config.toml
num_hidden_layers = 10
hidden_size = 320
num_attention_heads = 5
num_key_value_heads = 5
head_dim = 64
intermediate_size = 1280
vocab_size = 5233
hidden_act = "tanh_gelu"
norm = "layernorm"
norm_place = "pre"
norm_eps = 1e-05
positions = "learned"
qk_norm = false
attn_scale = 0.125
bias = "qkv"
tie_word_embeddings = false
parallel_block = false
init = "normal"
init_std_qkv = 0.0145
init_std_o = 0.00325
init_std_up = 0.0145
init_std_down = 0.00325
optimizer = "muon_variant"
learning_rate = 0.00235
lr_mult_down = 2.0
beta1 = 0.9
lr_head = 0.00825
max_grad_norm = 1.0
warmup_steps = 200
schedule = "wsd"
decay_fraction = 0.621
decay_shape = "sqrt"
final_lr_fraction = 0.0
batch_tokens = 131072
max_seq_len = 1024
doc_mask = true
train_tokens = 1085000000
max_steps = 8278
dataset = "wikipedia_en"
MLP neurons of a small language model. Each row is named by its layer, matrix (up: input weights) and neuron, and shows model dimensions 256-319. Each number is 200 + 40 x the weight over its row's rms, rounded and kept within 0 to 999.
After each neuron's rows, "fires on" lists the tokens most often at its 100 highest values on Wikipedia text that the model never trained on. A number after a token or word is its count.

L4.up352,160,175,203,189,233,175,250,226,187,195,247,191,168,251,204,244,203,169,187,167,146,255,236,186,127,200,168,243,109,177,252,272,153,225,133,206,198,233,213,153,181,176,198,194,252,197,190,226,201,245,153,205,211,139,200,154,136,157,196,233,206,179,230,191
fires on: ":" 24, "at" 12, "an" 6, "ough" 5, " |" 5, "oan" 4

L4.up474,240,256,192,218,188,213,241,226,202,228,195,235,271,242,192,207,167,236,223,232,194,281,181,224,234,196,199,260,269,254,233,201,189,188,221,229,189,224,195,169,187,255,224,212,290,176,222,238,249,200,283,219,199,217,210,284,194,226,239,208,200,181,221,185
fires on: "ast" 15, " under" 13, " Sm" 11, "gh" 9, " condu" 8, "sh" 8

L4.up537,184,198,183,224,210,155,232,228,222,258,157,164,226,241,196,183,163,302,254,140,174,239,188,249,237,141,191,228,186,261,227,213,149,141,267,214,184,223,196,175,160,192,189,315,207,196,216,199,155,191,169,184,215,242,219,283,167,215,248,249,168,179,153,201
fires on: " season" 12, "s" 11, "way" 9, " Championships" 7, " Olympics" 6, ".S" 5

L4.up343,198,220,260,179,176,244,195,216,206,222,206,195,202,244,241,224,237,214,212,208,239,165,248,269,212,205,147,274,254,224,186,247,206,187,153,222,211,226,229,197,198,209,219,212,226,223,170,224,288,168,222,186,218,227,199,211,257,236,244,196,245,216,204,272
fires on: " /" 41, " information" 10, " do" 6, " trans" 6, "weight" 4

L6.up1129,251,140,171,119,249,202,206,170,206,229,175,143,176,165,199,295,230,206,241,262,220,193,255,207,151,186,179,204,180,228,171,177,185,221,142,229,243,165,234,273,152,176,193,199,193,296,218,173,247,192,225,239,210,233,206,243,128,291,207,215,204,187,228,193
fires on: "v" 36, "." 7, " O" 6, "-" 5, " o" 5, "he" 4

L6.up1279,175,225,184,156,157,255,185,259,192,291,197,182,192,220,234,207,206,151,195,210,133,248,213,188,215,163,215,197,285,198,185,167,169,203,120,203,274,290,222,268,245,192,155,231,224,202,175,178,165,233,266,187,198,260,204,204,212,124,179,241,247,191,217,199
fires on: " the" 21, " a" 11, " as" 7, " is" 5, "an" 5, " (" 5

L6.up1211,228,218,214,211,193,298,219,277,190,124,209,172,230,294,206,213,258,275,238,231,246,194,298,248,168,250,199,209,173,244,205,181,171,188,186,241,196,295,208,274,214,221,230,253,219,168,261,233,190,240,194,214,238,127,159,222,170,226,224,212,243,132,200,233
fires on: " dec" 21, " Party" 14, "ography" 8, "om" 6, ")" 4

L3.up1040,211,213,155,173,157,182,137,146,180,152,184,181,118,194,137,162,239,261,210,193,211,141,193,184,170,207,174,169,193,142,196,158,155,135,96,138,184,141,199,165,195,138,164,165,169,182,208,180,194,257,121,198,207,193,182,185,212,169,142,198,186,199,198,125
fires on: " that" 38, " Part" 5, "ent" 5, " part" 5, "iter" 4

L3.up690,155,233,215,168,139,221,214,200,225,168,229,202,217,252,219,176,305,251,230,235,244,196,246,185,166,265,194,240,243,225,238,191,187,216,150,180,233,233,254,260,258,200,162,190,220,243,226,266,217,305,184,311,274,206,113,189,241,195,248,225,266,284,242,183
fires on: "e" 27, "Career" 12, "eg" 11, "red" 9, "ish" 6, "pp" 5

L3.up997,246,209,245,137,244,191,198,226,126,255,182,188,253,253,147,149,171,205,221,196,196,157,155,157,195,188,240,232,190,158,191,184,227,122,303,218,223,236,204,211,172,217,172,184,230,190,252,232,128,264,242,169,185,206,200,183,153,192,239,310,230,196,211,184
fires on: " part" 16, " pr" 9, "burgh" 8, " way" 7, " Mid" 6, "ecess" 5

L6.up886,177,195,215,149,171,185,187,277,199,226,144,203,180,170,239,178,229,216,162,186,187,211,188,211,168,135,167,119,205,205,243,122,276,262,229,167,228,142,195,169,244,199,263,155,198,245,212,175,221,156,269,278,226,234,162,263,170,186,191,213,214,251,195,224
fires on: " (" 33, "," 25, " Date" 5, " votes" 5, " in" 4, "ash" 4

L6.up1242,257,213,187,271,215,177,252,194,173,231,223,201,171,167,224,241,289,141,209,239,152,126,201,251,203,214,208,159,243,177,186,177,219,166,186,162,178,190,167,180,233,203,225,184,147,239,182,233,191,216,244,154,139,240,191,206,248,97,251,224,216,205,140,192
fires on: "." 27, "l" 11, "ing" 6, "y" 6, "," 6

L3.up123,245,211,153,198,235,268,222,128,204,198,153,223,87,190,169,168,215,241,164,216,283,188,263,216,251,156,199,122,183,219,263,143,211,167,261,203,303,209,260,166,199,228,200,249,137,154,230,109,179,207,139,245,217,258,192,180,229,235,228,176,166,199,198,167
fires on: "\"" 15, "e" 11, "ched" 10, " well" 9, " pe" 6, ")" 6

L6.up456,261,223,209,217,219,202,188,264,221,213,288,186,194,201,270,198,207,236,216,232,196,180,222,188,216,214,241,265,199,193,149,249,213,183,229,204,255,151,246,184,210,182,242,247,256,262,215,194,210,175,245,182,233,291,167,198,195,285,169,242,185,258,186,185
fires on: "er" 20, " |" 18, " County" 15, "i" 14, "old" 9

L6.up393,163,196,196,265,195,221,207,244,238,232,267,180,200,206,168,163,220,247,175,238,175,156,189,165,190,219,224,219,156,195,209,204,234,181,243,264,165,191,207,224,202,200,140,244,172,209,226,196,243,180,204,232,151,203,152,211,179,218,136,91,238,169,200,242
fires on: " place" 36, " held" 6, "and" 5, " particip" 4, " offic" 4, " cent" 4

L4.up108,168,146,217,193,209,134,201,138,208,220,150,200,163,178,257,170,219,147,181,171,192,197,177,138,126,198,231,126,180,126,199,137,261,218,200,182,224,158,182,214,207,136,199,179,145,212,208,202,160,212,136,185,227,211,155,154,183,173,198,185,168,259,213,226
fires on: "if" 40, " Synonyms" 6, "fess" 5, "pr" 5, " Length" 4

L4.up1153,141,148,186,148,131,159,210,122,184,192,161,156,160,276,171,130,218,159,183,193,201,128,208,167,162,214,161,146,169,182,187,182,253,164,156,162,172,204,187,193,192,130,191,144,148,172,178,161,207,144,124,200,200,137,192,162,179,155,163,163,176,211,177,240
fires on: " trans" 14, "ion" 12, " Synonyms" 9, " China" 8, "bor" 6, " See" 5

L6.up998,206,223,183,234,163,258,178,221,226,215,207,108,127,140,202,199,217,144,228,164,179,285,194,176,230,227,191,238,172,275,147,94,190,151,191,185,222,209,232,146,172,182,174,194,177,214,246,228,273,215,143,150,137,171,180,224,212,210,190,236,241,256,199,134
fires on: "," 21, "1" 16, " and" 15, " as" 10, " that" 7

L3.up12,155,171,165,126,234,229,188,219,123,156,154,209,210,294,202,202,113,232,155,235,209,166,190,189,211,225,156,194,237,157,242,228,217,172,210,174,236,177,220,184,173,193,215,261,216,199,237,186,145,263,196,160,275,234,243,204,195,194,300,183,166,145,134,135
fires on: "au" 22, "ains" 7, "rest" 7, " may" 7, " city" 6, "ford" 5

L3.up696,165,265,286,175,194,198,228,260,241,232,199,201,242,245,252,221,201,266,193,214,223,238,178,208,201,239,187,225,277,180,274,240,209,232,157,219,190,199,212,244,251,176,191,204,246,256,223,276,242,240,231,257,256,175,136,241,243,213,221,217,237,242,225,215
fires on: "ile" 21, " English" 13, "pp" 11, " pres" 8, "ign" 7, "ish" 6

L4.up75,215,233,156,248,203,212,198,206,148,247,220,228,285,208,241,278,214,186,188,188,175,238,168,165,193,201,300,235,204,199,236,188,181,218,302,208,222,261,215,141,212,262,130,195,266,184,218,182,180,291,231,244,135,261,215,206,164,240,260,178,122,211,235,154
fires on: "li" 15, "leg" 11, ".C" 10, "ili" 9, "|---|---|\n" 6, "ir" 5

L4.up1203,193,178,247,161,162,201,137,206,175,234,203,251,208,197,242,236,188,239,178,181,216,197,198,236,149,203,194,204,250,225,271,219,188,216,138,201,187,149,239,224,191,191,244,151,273,231,202,227,247,235,282,220,207,253,178,252,191,259,250,227,239,204,194,234
fires on: " +" 40, " me" 6, "ru" 5

L6.up989,221,260,148,181,259,208,240,198,191,104,274,219,205,181,243,188,177,250,165,216,105,185,234,210,178,198,258,205,235,157,220,265,186,219,153,105,222,170,208,122,146,156,176,131,234,175,176,212,133,299,259,200,244,193,175,189,236,184,214,174,191,278,175,134
fires on: " |" 61, " " 11, "i" 6, "est" 5, "for" 4

L3.up870,273,219,197,163,169,296,171,125,222,211,201,195,193,166,164,143,213,179,226,188,213,133,207,267,199,200,136,238,177,170,155,139,231,166,129,160,212,173,283,206,261,196,136,192,159,187,196,161,233,234,123,279,231,260,197,201,211,205,234,236,220,220,175,202
fires on: "\"" 41, " ent" 16, " cm" 11, "val" 9, " Law" 7, " Leg" 6

L6.up831,235,222,262,195,238,219,212,147,233,167,228,214,243,246,239,225,218,226,207,225,228,222,230,256,234,263,161,231,254,217,230,233,189,233,210,226,217,295,235,247,224,242,215,235,246,220,208,180,235,263,248,172,204,176,281,267,221,176,219,250,216,244,182,259
fires on: "at" 22, "ult" 14, " Chart" 7, "iss" 7, "ag" 5, "ant" 5

L6.up974,215,190,164,202,302,195,145,230,149,221,199,241,180,149,172,213,174,220,283,243,221,253,272,134,143,161,233,300,169,194,178,208,200,194,149,240,170,157,229,173,191,228,146,188,199,139,182,188,153,201,128,186,203,219,217,243,217,159,200,220,184,161,250,207
fires on: " " 34, "\"" 15, " November" 4

L3.up769,215,204,198,143,120,249,139,156,174,179,214,173,168,158,183,154,176,161,206,200,145,147,127,180,136,186,116,194,187,173,182,193,140,172,116,144,140,158,179,208,192,157,119,199,184,217,147,187,167,226,163,209,202,164,132,165,167,196,196,168,210,195,177,160
fires on: "ec" 25, "m" 14, " tr" 9, "omm" 5

L4.up218,199,170,163,251,241,235,247,254,220,175,267,199,221,180,262,233,208,228,194,212,259,203,273,246,251,234,189,206,178,248,196,215,184,224,272,225,287,252,232,174,220,198,254,242,256,269,199,199,214,200,244,248,211,275,221,160,276,214,185,259,239,185,204,154
fires on: " El" 25, "ell" 11, " ro" 7, " played" 6, " may" 4, " seen" 4

L6.up1112,243,219,171,221,191,219,259,177,185,167,197,246,254,136,201,223,195,199,178,221,224,239,206,141,230,164,158,189,233,178,192,184,169,191,229,186,177,176,144,186,160,212,227,215,159,250,281,235,166,175,195,266,162,181,153,190,239,207,192,230,224,210,231,160
fires on: "%" 36, " United" 22, " pres" 8, " Mad" 7, "ian" 6

L3.up19,209,202,153,242,264,133,208,172,123,227,169,234,173,207,266,230,233,207,184,216,244,202,226,144,156,202,258,170,165,222,160,182,231,231,214,207,165,213,212,208,133,193,209,192,177,187,213,217,194,210,235,120,181,255,179,158,172,192,202,196,197,216,196,135
fires on: " Grand" 23, " Bel" 10, "ific" 6, " Saint" 6, " Golden" 5, "achel" 5

L3.up711,303,202,196,165,240,214,149,161,122,243,265,203,192,196,184,221,172,122,184,155,190,223,219,247,116,196,180,269,158,239,192,149,247,202,213,177,198,202,231,232,129,241,198,148,212,188,180,244,204,190,243,161,238,244,159,248,135,250,255,217,234,255,202,135
fires on: " Ed" 26, "yl" 22, " Corps" 8, "ro" 5, " Tr" 5

L6.up629,249,206,204,190,220,181,170,242,190,207,210,201,229,257,215,157,283,182,253,234,205,159,192,200,208,186,229,189,245,227,129,253,166,272,164,259,147,166,207,142,236,219,237,249,219,134,221,149,172,199,236,276,169,185,247,178,165,154,259,146,157,189,278,140
fires on: " |" 22, " El" 21, " following" 12, "stant" 5, "il" 4, "″E" 4

L3.up762,105,174,155,136,149,191,206,230,158,204,163,172,188,187,157,172,262,146,185,178,156,229,163,133,175,152,182,177,142,148,176,149,182,187,200,159,225,210,164,204,186,151,172,168,158,174,130,190,231,146,161,187,166,119,137,147,154,188,185,172,191,189,207,189
fires on: "′" 17, "ank" 13, " cap" 9, " under" 7, " Game" 5, " Country" 5

L4.up864,253,205,254,199,144,202,196,154,196,232,218,197,138,230,162,185,269,272,234,205,161,229,124,224,139,213,252,136,158,171,192,284,208,189,199,167,153,216,226,288,243,155,166,212,190,199,171,210,180,259,140,257,239,171,196,276,185,236,130,182,204,241,161,249
fires on: " German" 13, " medalist" 13, " history" 8, "History" 8, "ources" 6, " Synonyms" 4

L3.up750,221,223,262,206,213,258,199,253,268,228,239,222,214,212,210,228,173,232,178,193,185,265,173,229,229,206,196,234,238,225,264,228,231,250,238,205,233,210,224,235,226,215,240,224,264,263,240,260,283,222,252,238,260,164,185,258,210,242,207,205,233,247,236,243
fires on: " Def" 16, "asc" 12, " inv" 11, "ums" 8, " def" 7, " support" 4

L6.up517,166,168,196,287,230,291,216,212,162,241,239,180,196,200,213,192,208,147,199,246,249,200,209,227,279,229,173,271,210,248,178,131,170,249,215,195,187,189,201,329,137,254,153,196,212,205,219,191,202,174,232,189,211,191,158,253,188,181,259,212,241,289,215,112
fires on: "," 23, " as" 12, " Or" 8, "-" 4, " over" 4, "es" 4

L4.up1152,252,199,253,219,162,191,175,78,199,264,146,253,191,244,185,223,247,230,222,221,174,219,159,183,128,215,254,121,200,178,213,177,283,230,176,201,164,169,234,257,253,169,246,182,198,183,214,197,199,267,166,242,236,206,157,246,155,207,228,197,177,275,185,319
fires on: "if" 25, " mi" 11, " Synonyms" 9, "ervation" 7, "bor" 4, "History" 4

L6.up232,286,176,139,138,131,125,166,101,202,267,162,178,156,123,130,265,197,243,194,228,304,271,215,220,104,232,244,239,202,192,121,193,219,110,182,236,269,143,263,165,189,221,194,200,225,176,178,212,142,203,180,227,198,228,170,159,184,206,183,208,209,249,149,187
fires on: " with" 17, " in" 14, " a" 12, " following" 4, " (" 4

L4.up514,181,196,226,275,217,220,253,200,253,216,225,199,180,249,281,228,262,167,246,239,227,186,231,199,235,231,243,207,204,177,138,290,228,234,295,189,259,270,229,229,271,168,185,251,125,180,177,197,170,235,143,230,220,222,234,176,235,177,190,186,180,259,246,293
fires on: "o" 15, " St" 9, "nam" 8, "view" 7, "greg" 6, "orld" 5

L4.up153,237,199,223,128,150,178,263,179,210,241,245,217,214,122,201,262,203,246,149,212,164,188,203,144,138,207,203,235,226,161,223,183,201,191,159,189,200,240,82,176,180,235,257,195,200,198,173,214,234,188,155,210,249,235,205,156,189,214,296,204,176,191,272,179
fires on: " to" 38, " known" 13, " based" 4, " footballer" 4, "'" 4

L6.up263,294,221,228,183,164,140,170,185,183,180,161,230,241,129,152,157,160,187,261,145,219,196,117,202,197,105,250,168,175,253,236,233,150,125,206,136,135,176,229,247,210,238,168,217,184,197,184,186,225,196,198,162,228,203,213,208,190,162,222,201,155,207,165,221
fires on: " of" 26, "ian" 10, "stant" 6, " Conservative" 5, "ity" 4, "raph" 4

L3.up384,179,182,186,151,178,161,183,145,202,153,178,115,129,154,199,179,117,218,152,140,196,165,159,194,168,174,174,164,175,189,196,180,148,145,148,167,130,134,207,174,180,177,157,162,171,167,179,220,124,183,187,156,185,180,141,184,175,153,169,134,148,192,154,143
fires on: " ass" 36, " dist" 18, "port" 8, " esc" 7, "°W" 6, " Sy" 4

L6.up823,137,233,213,143,273,227,199,231,223,112,132,150,203,236,174,239,197,160,264,251,234,211,251,214,171,163,188,276,227,245,232,197,155,256,210,221,241,223,209,188,185,165,241,143,150,134,188,205,165,269,167,176,239,170,119,200,201,133,140,180,263,175,147,197
fires on: "." 24, " |\n" 20, "med" 9, " |" 7, " " 6

L4.up442,189,227,192,136,162,229,167,232,163,217,197,197,189,258,192,225,208,202,133,151,164,144,187,208,220,176,183,177,250,173,208,280,174,243,235,176,198,246,204,169,123,185,209,227,193,135,223,209,174,243,155,221,232,226,239,206,160,199,218,179,220,210,207,167
fires on: "\"" 17, "able" 12, "ord" 10, "li" 4, "here" 4, "O" 4

L4.up312,243,181,216,160,209,240,159,186,146,233,222,172,232,204,178,165,202,211,175,204,209,203,181,204,231,139,209,169,183,215,214,146,166,135,194,162,197,229,305,206,234,215,159,192,231,179,184,155,200,254,199,244,225,247,236,226,144,228,210,184,238,167,156,182
fires on: " a" 18, " is" 11, " attempt" 6, "ision" 5, " French" 5, " known" 5

L4.up694,200,110,188,210,183,186,214,230,189,132,184,219,250,190,235,205,231,213,275,251,122,140,220,300,192,222,224,277,198,220,138,153,94,190,244,183,236,157,206,223,227,168,186,235,185,153,115,217,238,170,122,239,263,212,202,162,152,187,208,199,164,162,200,204
fires on: "ed" 46, "cted" 8, " of" 5, "rew" 4

L6.up403,245,187,144,224,253,231,100,193,197,153,233,142,114,192,203,159,199,220,100,146,190,209,177,153,252,233,213,199,208,185,193,132,190,214,190,190,277,169,245,192,200,209,187,254,201,249,179,179,177,241,216,161,222,200,185,227,231,183,180,234,154,241,183,262
fires on: " place" 25, " hold" 8, "ern" 7, "ast" 4, " present" 4, " att" 4

L6.up881,222,159,160,250,218,139,190,221,207,227,220,210,171,180,233,240,178,164,184,153,165,264,109,174,242,189,196,197,234,170,191,221,228,242,276,182,243,127,176,202,189,223,244,208,174,232,179,195,173,200,268,201,213,264,253,180,241,171,205,234,120,335,180,185
fires on: " exp" 14, " def" 14, " Cal" 13, " conf" 11, " Br" 7, "it" 5

L6.up826,172,246,155,166,189,215,229,236,156,207,156,224,194,168,179,177,146,221,140,199,232,205,276,146,186,227,266,163,203,202,198,200,189,201,193,232,215,191,181,180,183,142,192,227,204,201,275,237,225,141,180,250,149,146,117,189,285,229,210,203,255,137,215,133
fires on: " May" 26, " April" 11, " December" 11, "%" 6

L6.up788,243,215,188,195,182,265,189,182,160,155,175,133,223,280,207,216,211,279,219,227,247,174,224,227,192,213,157,164,199,198,213,190,171,157,135,191,232,253,221,187,230,219,164,240,226,166,171,153,200,214,192,185,188,126,176,233,151,178,240,203,211,134,166,221
fires on: "om" 20, "at" 16, "ography" 11, "nt" 6, "resent" 5, "com" 4

L3.up892,216,211,134,172,212,186,220,215,192,241,175,194,219,218,184,185,204,225,96,254,199,82,175,158,266,173,174,177,228,235,141,168,231,209,211,170,166,276,118,243,259,198,201,204,122,206,229,220,206,226,152,157,151,262,220,170,159,223,251,162,117,151,207,251
fires on: "'" 18, " footballer" 14, " Division" 9, "ellow" 7, "ular" 4, " ^{" 4

L4.up601,176,234,179,213,218,138,185,135,212,214,213,183,166,124,186,206,165,230,133,258,210,185,180,233,147,214,181,218,198,188,242,127,240,203,243,172,223,224,205,179,255,196,189,205,180,211,140,119,114,271,256,186,169,269,235,216,225,160,211,261,260,201,235,187
fires on: "ed" 16, "ing" 15, "." 15, "ating" 5, "imated" 4

L4.up909,153,179,176,168,187,178,281,252,253,237,212,239,201,195,174,141,204,154,235,198,176,148,234,193,226,239,197,196,230,175,209,181,281,252,246,215,256,179,207,209,214,254,228,224,115,194,217,224,196,153,161,154,205,210,207,106,249,164,264,217,198,196,252,174
fires on: " St" 59, "art" 7, " tit" 4

L3.up171,150,190,228,197,149,148,232,215,183,125,234,193,271,247,240,173,188,231,220,243,207,187,168,169,182,269,243,205,217,218,188,247,148,189,170,196,175,208,182,258,182,222,164,205,196,276,205,214,143,196,183,189,247,185,248,180,168,134,161,232,188,206,191,191
fires on: " oper" 21, "ild" 14, " Oper" 13, "minist" 10, " population" 8, "overn" 6

L3.up880,166,188,134,184,213,154,219,149,224,152,192,179,173,223,201,249,175,250,204,165,175,211,238,197,183,202,211,173,200,184,288,235,164,165,180,183,202,139,239,172,177,170,254,140,219,136,176,257,152,250,183,187,159,221,175,210,303,183,237,143,141,191,205,207
fires on: " cl" 17, " video" 8, " str" 7, "asc" 7, ")" 6, ":" 5

L4.up260,128,168,206,162,201,128,228,251,255,155,209,93,170,178,223,184,194,139,174,195,226,216,203,186,198,206,243,229,192,177,177,196,152,164,266,201,221,219,193,120,171,198,140,194,219,189,235,183,218,205,202,155,227,163,193,195,209,157,179,176,170,129,207,96
fires on: " time" 24, " Em" 19, " em" 12, " day" 5, " year" 4

L6.up128,243,212,225,147,195,206,247,242,174,148,188,161,297,183,182,197,157,266,199,199,153,149,192,165,225,213,265,156,181,175,216,223,212,221,179,213,148,229,188,151,190,232,192,244,257,192,191,169,177,186,218,214,211,224,139,206,177,228,222,229,175,237,219,197
fires on: " |" 50, ";" 25, "awa" 5

L4.up526,179,233,220,224,250,263,224,229,193,229,217,244,269,209,275,256,236,184,223,224,216,205,249,235,236,213,222,249,272,241,236,206,235,238,260,222,274,203,251,183,191,252,224,223,252,258,204,203,277,217,261,195,190,266,210,163,213,217,275,233,215,211,231,240
fires on: "ri" 27, "asc" 11, "ir" 11, "ili" 9, " sched" 4, " tit" 4

L4.up36,174,177,161,209,188,158,153,125,175,154,157,141,166,187,210,189,141,141,161,140,215,176,184,142,192,177,131,162,130,173,153,136,183,167,91,186,157,194,98,190,194,125,162,152,167,143,223,132,142,173,162,198,148,132,189,175,164,174,136,164,188,216,182,177
fires on: "ake" 14, "ak" 14, "lear" 9, ")" 8, " Ke" 6, " changes" 5

L4.up786,185,200,163,195,176,256,138,133,125,183,207,191,238,234,214,230,237,251,176,204,195,176,228,198,224,157,183,232,220,195,142,243,190,141,160,191,182,258,134,238,191,137,226,221,163,159,211,195,173,111,202,211,229,207,211,147,213,219,214,218,228,152,235,257
fires on: " qu" 21, "oth" 14, "ous" 7, " met" 5, " far" 4

L3.up791,142,188,102,175,144,161,299,195,196,147,212,214,232,254,213,220,266,212,260,230,169,234,169,144,182,245,196,178,213,157,205,176,124,142,179,176,210,182,161,276,192,167,190,195,171,200,136,227,127,222,226,187,156,156,187,146,228,183,168,214,155,173,197,195
fires on: " oper" 22, " not" 17, " population" 9, " living" 6, "est" 6, "gin" 5

L3.up1262,198,192,196,264,262,162,212,215,158,163,178,247,257,199,254,239,174,264,238,238,174,214,173,218,228,181,252,195,217,185,184,294,160,234,177,214,156,245,176,232,169,211,232,217,306,246,222,185,225,170,216,109,187,216,286,263,208,146,145,208,178,154,168,265
fires on: " population" 21, " there" 10, " bur" 8, "umbent" 7, "por" 6, "lement" 4

L6.up573,217,228,269,170,213,260,254,203,228,203,260,227,298,247,255,256,233,251,225,235,197,209,184,220,243,178,180,238,228,252,196,239,196,207,259,208,230,264,145,218,222,260,207,209,205,190,224,256,236,212,200,297,250,221,244,245,185,191,233,234,210,211,271,205
fires on: " Mad" 17, " United" 10, ")" 7, "\n" 6, " comb" 5, ";" 5

L3.up133,116,175,165,111,131,104,243,223,203,156,203,195,236,221,147,169,139,220,211,168,113,180,211,161,203,224,130,252,257,174,170,205,154,187,180,145,138,146,212,174,190,182,199,164,226,160,170,302,173,242,215,242,141,172,152,198,283,140,194,168,218,243,215,220
fires on: " dist" 24, " born" 20, "port" 17, " vill" 6, " since" 5

L6.up741,198,236,68,244,194,191,295,178,220,213,229,251,198,195,148,266,164,145,221,195,204,199,247,234,218,215,222,263,225,107,269,224,231,249,221,232,202,248,196,195,290,132,138,223,218,189,194,159,226,116,235,206,232,179,181,257,223,213,210,200,174,272,190,214
fires on: " " 32, "." 10, " all" 10, " |" 8, "if" 5

L3.up1249,261,199,153,165,156,212,165,149,170,198,137,174,95,171,160,156,195,219,145,165,259,203,298,179,185,153,146,177,162,167,223,102,240,123,187,186,229,171,294,154,214,233,183,139,141,130,230,182,184,187,196,217,142,238,146,185,224,185,203,198,200,270,212,119
fires on: ")" 24, " cop" 8, "weight" 7, " bl" 6, " defeat" 6, "ched" 5

L6.up404,240,154,135,214,141,167,138,133,208,191,181,202,198,213,202,184,152,190,176,170,233,213,240,161,174,128,175,203,216,219,159,170,149,208,192,200,213,202,147,207,224,98,218,168,220,179,244,166,246,230,211,174,221,276,169,210,168,158,152,286,251,287,205,234
fires on: " inv" 15, "ons" 13, "aw" 7, "ort" 7, "p" 5, " sat" 4

L3.up176,211,180,149,147,199,252,155,189,116,222,119,154,103,107,146,143,217,171,144,172,199,223,284,167,196,148,176,180,123,201,188,91,211,178,218,173,242,201,273,152,201,179,229,168,161,144,209,173,202,150,142,172,174,240,170,137,181,200,254,162,208,199,175,116
fires on: " $" 17, " like" 13, "if" 7, " Washington" 7, " than" 6

L4.up1187,163,186,204,160,188,213,205,163,200,188,198,240,265,153,140,140,226,204,220,208,184,180,147,178,197,191,152,188,167,239,179,204,301,235,194,180,233,274,197,139,199,203,215,171,153,211,171,169,178,190,199,150,154,307,217,188,209,128,218,233,183,196,151,266
fires on: " |" 54, "-" 16, "ilit" 6, "erg" 4, "erman" 4

L6.up109,174,196,179,227,295,168,186,158,253,251,212,201,217,156,227,194,262,165,207,174,195,238,229,231,222,251,133,247,213,181,201,169,149,200,249,259,248,175,208,156,118,174,200,201,162,213,180,156,276,207,199,171,208,251,211,277,274,211,191,150,206,174,181,123
fires on: " " 23, " |\n" 17, " E" 6, "ing" 5, " cross" 4

L6.up165,124,185,194,136,209,151,208,165,194,151,189,188,221,199,124,137,188,215,163,220,172,123,171,197,158,180,166,179,171,214,175,142,195,204,203,187,165,197,175,235,146,220,177,223,170,207,221,187,165,168,168,255,133,142,183,212,202,127,251,140,226,125,189,200
fires on: "%" 25, " April" 12, " December" 9, " March" 6, " February" 5, " " 5

L6.up670,252,257,249,172,186,247,177,142,202,214,272,162,259,216,264,199,179,218,217,227,195,177,243,224,228,133,176,262,187,221,144,234,174,217,199,181,261,315,220,169,259,176,248,180,226,159,167,199,194,205,206,149,263,190,239,263,165,197,155,240,176,226,211,141
fires on: "er" 16, "ag" 9, " Form" 8, " arg" 6, "ord" 6, "ult" 5

L6.up1084,161,182,158,222,183,218,171,215,192,164,151,158,202,176,197,252,209,172,255,200,164,227,188,186,202,210,233,242,172,214,231,221,219,140,76,184,210,240,263,184,157,139,141,242,168,229,130,168,194,174,199,222,121,207,206,208,177,134,200,216,215,136,228,282
fires on: " " 22, "0" 12, " (" 8, ":" 7, "at" 5, "ub" 4

L3.up62,211,195,141,198,195,151,209,274,115,262,156,268,285,269,170,183,243,218,189,249,163,178,264,189,235,265,220,164,179,137,213,254,244,167,229,220,215,161,219,192,205,200,235,236,220,205,209,217,211,219,166,244,226,200,252,164,155,151,220,219,195,169,237,228
fires on: " based" 19, " all" 12, "Career" 10, " fail" 5, "isation" 4, " ×" 4

L3.up348,224,184,268,189,104,240,196,213,234,227,224,116,202,154,162,151,148,190,160,194,229,241,281,202,224,231,158,281,226,222,181,195,240,184,186,215,181,176,305,176,269,206,192,177,222,192,250,248,205,172,246,261,210,236,186,165,226,191,215,209,261,253,192,173
fires on: "esc" 13, " cm" 12, "ror" 8, "born" 7, "oute" 6, "val" 6

L6.up50,170,194,199,213,268,235,194,183,250,168,115,168,225,186,146,282,184,210,162,236,187,242,239,198,248,133,176,236,237,262,106,221,232,166,247,173,164,192,247,208,280,210,176,177,217,198,187,208,166,193,240,186,211,229,152,307,228,144,150,221,131,233,160,206
fires on: "ed" 27, "en" 9, "led" 6, "es" 5, " Province" 4, " Label" 4

L3.up629,227,218,204,228,243,188,146,191,199,228,151,226,160,198,206,147,246,247,200,211,304,173,260,220,250,204,216,210,214,148,216,197,282,243,204,249,259,250,247,139,261,184,202,238,203,139,269,130,253,211,159,216,256,227,260,200,236,253,231,235,201,195,190,198
fires on: " men" 13, " women" 11, " km" 11, " medalist" 9, "weight" 6

L4.up399,134,145,227,174,261,128,234,225,275,186,225,177,228,210,314,175,176,125,212,206,252,159,267,122,196,239,244,199,188,146,226,176,305,257,258,239,295,254,187,164,230,228,158,189,183,245,234,160,215,213,192,208,231,225,155,134,263,194,239,242,220,232,237,171
fires on: " also" 30, " program" 12, " Brig" 7, " non" 7, " Mr" 5

L3.up413,201,183,134,214,167,130,193,175,214,196,211,277,202,235,201,185,223,213,267,192,224,162,113,182,201,193,171,161,261,131,218,236,154,220,220,186,182,230,138,183,196,210,184,236,166,197,179,144,166,224,148,234,146,169,211,195,212,228,109,232,158,132,167,294
fires on: " War" 20, " took" 13, " president" 7, " cur" 6, " war" 4, " bronze" 4

L3.up903,229,222,195,222,237,164,212,259,170,207,228,258,267,259,265,270,245,217,251,228,234,282,205,180,185,260,243,207,222,204,222,242,225,217,198,216,192,237,216,272,188,215,227,190,238,261,226,227,244,202,225,179,220,204,231,237,212,187,193,272,239,247,217,230
fires on: "iss" 12, " oper" 11, " status" 8, "-year" 8, "umbent" 7, "Career" 6